{"num_hidden_layers": 11, "hidden_size": 256, "num_attention_heads": 2, "num_key_value_heads": 2, "head_dim": 128, "intermediate_size": 768, "vocab_size": 8192, "hidden_act": "swiglu", "norm": "rmsnorm", "norm_place": "pre", "norm_eps": 1e-06, "positions": "rope", "rope_theta": 18200.0, "rope_fraction": 1.0, "qk_norm": false, "attn_scale": 0.0884, "bias": "none", "tie_word_embeddings": false, "parallel_block": false, "init": "normal", "init_std_qkv": 0.022, "init_std_o": 0.0, "init_std_up": 0.022, "init_std_down": 0.0, "optimizer": "muon_variant", "learning_rate": 0.00525, "lr_mult_qkv": 0.5, "lr_mult_down": 3.0, "beta1": 0.95, "lr_head": 0.00462, "max_grad_norm": 0.5, "warmup_steps": 200, "schedule": "wsd", "decay_fraction": 0.892, "decay_shape": "linear", "final_lr_fraction": 0.1, "batch_tokens": [16384, 32768, 49152], "max_seq_len": 512, "doc_mask": true, "train_tokens": 214000000, "max_steps": 7028, "dataset": "wikipedia_en"}
MLP neurons of a small language model. Each row is named by its layer, matrix (gate and up: input weights; down: output weights) and neuron, and shows model dimensions 144-239. Each number is 200 + 30 x the weight over its row's rms, rounded and kept within 0 to 999. A neuron's up and down rows have the sign that makes its largest values positive.
After each neuron's rows, "fires before" lists the tokens most often just after its 100 highest values on Wikipedia text that the model never trained on; "fires on" lists the tokens most often at its 100 highest values on Wikipedia text that the model never trained on.

L6.gate334,247,252,223,189,182,206,235,181,162,266,195,193,189,174,236,194,118,251,187,196,211,208,143,181,204,199,214,223,188,169,210,162,241,152,232,252,193,183,217,174,206,195,187,146,196,197,205,141,211,188,172,171,169,196,204,190,201,195,190,203,216,171,268,160,246,176,194,222,215,208,197,210,202,223,199,153,214,189,181,185,176,218,260,205,159,206,259,229,203,176,154,108,174,164,170,242
L6.up334,203,175,212,245,218,291,217,166,233,242,187,212,221,187,213,200,189,204,222,217,201,164,199,210,176,187,218,188,223,179,175,281,235,186,166,183,200,153,133,234,184,185,170,211,199,170,206,207,193,200,263,225,188,216,152,249,153,206,207,188,235,205,265,201,206,253,184,249,179,221,251,208,203,232,215,125,212,168,181,184,244,226,187,235,256,195,230,165,214,241,185,184,201,216,176,201
L6.down334,142,193,245,229,227,248,173,151,185,228,140,164,223,171,237,155,207,233,183,252,251,190,178,233,244,245,212,217,195,199,223,162,239,168,183,220,204,216,144,167,186,156,153,196,235,165,237,212,183,248,140,193,244,200,186,213,209,194,202,217,254,227,203,243,233,170,170,242,210,179,217,194,219,166,219,188,204,192,192,199,207,158,182,202,211,199,178,265,158,237,206,226,204,184,162,205
fires before: "==", "The", "\n", "In"
fires on: "\n", "=="

L6.gate675,186,203,235,227,174,189,174,146,223,220,166,235,244,167,233,186,235,160,177,183,228,165,184,160,223,175,253,234,157,174,180,212,218,203,234,226,219,204,186,213,210,236,189,208,242,201,158,162,210,255,146,169,200,168,177,170,179,186,267,199,245,200,188,154,188,177,203,196,221,179,219,169,140,163,221,207,189,162,169,195,232,203,224,258,262,188,224,189,226,150,213,216,203,167,139,203
L6.up675,193,192,238,170,147,168,207,238,242,237,219,189,166,210,219,194,139,182,229,154,235,193,160,179,206,184,136,176,172,174,245,171,204,194,190,191,213,206,206,245,197,167,220,168,206,205,139,186,100,187,143,236,169,193,237,215,204,232,198,211,177,221,279,230,170,179,195,219,239,140,163,191,142,233,203,200,176,149,195,187,231,152,174,184,183,173,225,186,234,185,194,249,234,195,198,166
L6.down675,230,218,226,187,225,116,243,217,205,221,230,221,225,162,186,214,209,180,208,230,217,200,137,178,199,164,201,124,204,148,234,155,204,216,204,190,190,185,151,229,153,194,163,212,219,153,176,178,197,227,224,198,210,211,212,232,205,204,208,231,185,227,205,182,199,206,240,261,129,170,159,144,255,214,192,227,265,202,232,161,210,172,200,166,226,205,169,205,221,206,216,172,278,202,205,190
fires before: "\n", " the", " "
fires on: "==", " the", " ==", " to", " at", "-"

L6.gate691,222,225,184,178,227,178,156,247,160,201,161,241,196,207,245,139,212,210,198,175,233,162,188,259,219,199,197,159,234,259,204,159,170,203,233,171,183,162,226,205,220,224,250,207,119,164,159,231,203,195,233,166,140,228,116,220,247,219,200,153,228,212,183,197,205,219,245,195,201,202,210,201,220,173,123,174,178,215,198,172,201,129,215,150,203,187,190,189,217,173,191,234,188,178,172,216
L6.up691,146,199,225,284,209,221,231,213,191,244,236,267,214,199,154,193,207,273,200,209,219,236,211,126,177,263,179,144,186,187,137,178,192,202,206,148,243,230,191,210,178,219,209,237,230,217,192,265,204,258,179,137,178,206,221,235,182,185,170,187,219,223,200,196,209,199,212,172,228,234,181,149,170,158,186,165,179,251,234,197,232,164,273,212,203,240,228,234,196,178,209,213,137,197,207,159
L6.down691,198,238,199,220,241,205,156,219,235,220,177,224,169,238,258,156,192,185,187,223,229,115,192,192,189,211,207,205,242,286,231,218,195,207,220,195,228,210,234,234,249,213,231,221,122,176,168,185,166,167,182,221,173,188,171,178,215,165,216,164,208,147,212,177,140,212,200,215,133,166,252,212,217,161,213,186,189,208,231,183,172,244,170,190,176,182,115,163,175,220,196,259,246,190,216,217
fires before: "3", "6", "0", "8", "4", "9"
fires on: "9", "2", "1", "0", "8", "mod"

L3.gate671,222,205,198,175,201,152,160,225,192,204,170,246,239,224,229,213,197,181,124,220,225,193,196,156,207,190,226,200,176,185,153,214,211,193,217,174,205,244,259,210,192,221,146,174,185,232,133,183,169,173,228,185,273,165,213,177,157,204,187,175,248,229,229,178,216,236,264,216,247,232,163,175,176,214,207,192,251,233,251,225,186,182,216,197,200,228,230,170,192,243,209,277,184,224,192,262
L3.up671,219,208,247,186,204,167,217,162,210,205,213,186,184,230,181,183,218,216,237,166,207,176,232,229,229,223,139,228,201,236,176,199,126,165,223,212,158,227,148,226,198,217,226,191,176,221,186,199,130,154,236,231,240,147,165,194,202,148,226,236,202,207,244,249,134,183,158,217,178,172,266,204,169,147,162,225,167,197,167,178,238,195,210,256,226,206,213,209,247,137,218,203,158,209,230,211
L3.down671,200,225,226,192,171,141,208,177,230,189,187,217,172,152,208,246,247,159,232,208,205,233,251,221,176,211,182,254,162,145,221,199,199,229,253,129,236,233,213,244,198,204,171,237,176,177,194,179,170,197,163,184,169,259,219,166,175,246,231,140,181,214,162,164,209,188,219,168,214,211,223,163,174,208,139,193,196,236,165,182,242,172,219,188,163,226,145,169,227,136,182,227,185,223,175,244
fires before: "\n", "==", " He", " The", " In", " It"
fires on: ".", ").", "\n"

L3.gate101,211,210,179,201,193,244,122,212,215,180,211,242,195,166,171,172,145,221,205,228,160,139,144,244,240,195,219,257,232,180,184,215,192,204,274,195,221,194,229,201,176,188,216,192,138,194,153,223,159,201,210,171,205,190,184,195,173,212,249,210,207,292,195,220,222,187,152,194,176,192,196,190,182,206,192,184,212,230,174,187,254,140,254,169,160,233,214,245,180,214,240,175,224,183,216,175
L3.up101,195,201,131,179,165,218,157,203,192,231,219,166,202,233,166,213,201,240,197,246,210,180,219,175,202,258,190,202,241,185,181,211,180,136,168,207,178,191,170,162,188,159,269,196,174,219,149,229,219,119,206,211,224,176,220,234,158,184,209,247,236,223,228,220,207,210,199,216,196,176,190,171,200,209,278,174,243,197,217,207,185,218,211,226,221,216,192,141,191,235,241,244,171,207,191,164
L3.down101,224,198,207,194,222,249,194,192,257,195,195,186,145,259,156,251,201,134,190,231,181,174,215,308,222,191,212,197,195,205,237,163,185,203,191,195,225,186,221,197,155,234,158,220,220,217,163,202,189,174,207,177,198,251,179,237,226,233,197,178,248,205,231,192,243,186,225,215,201,204,217,191,215,198,207,230,221,252,190,209,225,177,187,206,172,187,230,182,167,190,194,206,225,202,207,222
fires before: "\n", "The", "-", "==="
fires on: "\n"

L6.gate666,189,243,187,229,228,255,223,230,224,177,211,210,212,224,199,160,243,209,166,253,224,179,169,219,222,257,201,196,246,203,188,239,172,166,197,213,158,209,193,184,186,218,207,161,207,206,180,187,240,230,183,225,158,262,183,232,171,183,190,193,203,196,219,255,181,170,186,155,249,208,237,197,182,242,244,139,156,148,154,202,292,193,212,185,223,158,204,215,236,165,246,127,176,216,158,162
L6.up666,239,163,234,197,238,179,276,200,193,227,178,189,212,230,213,181,158,175,219,198,191,241,175,181,179,203,159,121,189,138,212,234,218,223,187,178,171,197,181,235,250,166,210,177,210,233,134,168,218,177,224,235,233,198,240,235,240,201,234,186,216,193,190,176,197,186,215,224,222,189,219,216,151,246,170,209,215,187,252,168,165,126,152,203,245,202,219,238,216,247,246,186,234,214,125,216
L6.down666,180,208,188,231,159,147,201,188,175,169,176,180,217,173,184,228,196,204,248,216,204,253,143,182,271,258,191,174,190,166,219,214,166,228,249,194,236,196,190,223,212,171,185,216,275,160,198,191,218,182,161,220,189,220,263,206,197,195,222,224,179,185,151,158,189,224,217,180,203,197,213,205,184,204,197,185,222,271,188,197,217,165,239,135,176,191,183,196,212,219,221,210,185,208,205,171
fires before: "\n", "==", " =="
fires on: "==", " ==", "===", "Reception", " ==="

L6.gate644,236,251,206,240,218,243,186,221,158,219,194,200,220,221,234,176,193,238,189,170,215,224,223,231,144,239,210,189,224,189,153,219,204,207,220,202,132,149,162,216,199,252,179,208,219,198,217,193,223,211,219,213,154,271,177,187,236,228,202,195,207,176,208,253,111,216,225,193,226,201,250,230,206,208,214,234,243,210,246,233,176,172,207,190,239,197,203,248,189,242,173,172,219,201,178,201
L6.up644,216,249,186,204,211,221,174,228,217,247,227,250,197,213,194,199,184,192,171,215,210,239,160,242,156,258,218,152,210,203,194,231,261,274,224,184,219,182,178,213,171,235,204,185,247,197,185,199,229,142,218,263,173,179,189,178,216,237,205,170,198,222,198,192,173,197,209,227,183,244,209,238,162,175,201,253,244,222,227,184,237,207,182,174,214,177,247,202,167,201,134,245,218,194,192,197
L6.down644,202,230,197,153,181,181,145,251,172,185,206,216,211,157,181,215,243,203,173,193,231,186,192,177,207,192,169,156,201,202,196,194,229,208,209,232,155,179,207,252,210,147,198,178,207,185,125,219,176,166,245,225,211,219,192,213,200,224,230,198,217,178,213,233,218,198,226,215,178,153,216,201,208,159,257,281,207,212,218,158,196,231,154,211,185,167,179,130,183,172,180,288,214,213,190,166
fires before: "1", "0", "2"
fires on: "0", "2"

L5.gate650,223,249,203,201,176,226,229,254,174,205,152,215,191,183,189,199,223,218,176,219,210,197,223,256,172,225,205,162,228,239,155,145,190,261,236,177,161,193,181,207,198,180,156,191,150,135,146,153,197,240,230,143,215,211,127,198,221,209,163,176,166,156,181,172,239,223,221,226,196,208,244,160,230,189,156,205,222,154,225,189,200,253,197,236,151,242,227,188,184,185,213,236,214,190,177,186
L5.up650,223,179,177,210,202,198,249,211,204,198,201,146,203,215,223,204,171,196,189,179,228,221,263,185,190,180,190,240,149,243,227,218,197,199,209,248,185,165,182,265,225,198,222,102,161,131,181,157,203,170,232,162,152,218,187,204,214,217,221,218,217,196,209,173,168,196,268,237,192,238,233,206,228,147,165,227,250,199,217,196,246,256,197,230,150,206,220,209,232,222,112,200,210,173,192,216
L5.down650,206,144,150,190,231,227,235,224,207,166,133,224,191,192,228,235,205,176,191,239,188,198,188,229,215,196,174,226,193,204,197,172,234,171,218,200,219,225,196,212,212,231,191,161,202,195,171,156,279,192,248,206,185,192,201,194,221,167,230,236,212,208,228,196,185,227,202,213,203,196,233,129,233,168,241,234,223,190,231,166,266,239,201,215,129,192,236,207,181,232,144,214,236,226,169,286
fires before: "0"
fires on: "2", "ow", "mo"

L3.gate747,198,188,156,189,165,229,199,187,184,224,207,217,233,220,201,213,161,214,209,196,186,186,227,188,145,216,257,215,212,185,162,214,160,230,147,104,229,147,210,236,178,207,183,195,238,245,175,233,225,215,148,141,215,166,181,194,241,288,154,213,219,270,212,163,186,195,150,177,169,210,198,226,167,183,220,158,221,140,223,164,218,246,178,194,177,206,203,205,244,205,129,276,211,212,224,200
L3.up747,171,225,205,148,202,135,191,191,152,190,211,215,212,167,202,177,174,188,166,182,178,218,185,134,210,232,214,248,237,165,201,273,251,212,190,213,223,203,277,208,203,245,206,200,194,192,220,207,232,192,191,214,185,211,258,247,220,263,109,254,172,186,190,148,207,234,177,195,210,270,214,197,201,177,173,234,194,174,219,152,182,223,175,169,170,222,222,157,195,204,142,241,204,176,230,162
L3.down747,183,211,167,245,218,366,204,230,206,195,160,166,180,210,203,216,262,171,208,188,201,228,213,214,229,183,153,159,234,205,209,194,187,187,179,175,193,239,197,189,203,184,201,194,213,171,182,161,137,195,232,212,222,209,180,202,211,204,193,185,192,181,218,217,223,153,244,220,230,244,227,196,241,178,208,240,173,194,191,237,176,171,191,180,169,230,215,220,219,207,192,244,240,201,158,180
fires before: "\n", "ler"
fires on: "\n", "il", "ed", "ri", "=="

L5.gate370,173,236,182,220,240,166,203,225,233,208,166,212,215,251,174,172,160,212,248,201,215,159,136,194,213,193,145,174,163,195,248,175,188,218,179,195,152,197,156,133,207,252,197,228,252,180,185,208,210,212,213,220,164,219,188,237,157,190,216,145,224,157,194,158,222,205,199,215,162,256,215,252,201,200,227,229,242,196,196,186,215,223,160,168,173,196,232,158,199,233,249,186,174,209,181,144
L5.up370,183,249,243,218,203,219,194,200,200,242,222,164,187,228,183,186,203,195,184,149,206,191,191,192,265,220,174,193,223,184,212,184,161,206,212,262,202,204,220,180,203,168,126,209,214,238,202,230,178,181,170,159,158,139,189,206,156,156,217,190,191,171,185,230,196,190,188,238,225,202,161,218,214,203,204,190,193,160,225,217,176,195,206,178,241,139,242,154,217,169,209,244,230,244,157,181
L5.down370,194,191,182,175,200,156,241,203,203,182,264,207,179,160,197,224,226,191,209,152,202,204,178,159,230,131,206,194,189,223,247,157,212,230,170,261,165,230,147,214,206,139,220,238,229,160,239,168,264,198,213,198,200,217,139,189,152,181,230,179,231,220,211,199,177,168,175,219,263,227,225,233,218,216,245,143,235,256,176,212,217,211,202,221,214,240,209,215,208,194,227,173,261,227,167,180
fires before: " ", "\n", " •", "s"
fires on: "-", "==", "od", "|", "n", " =="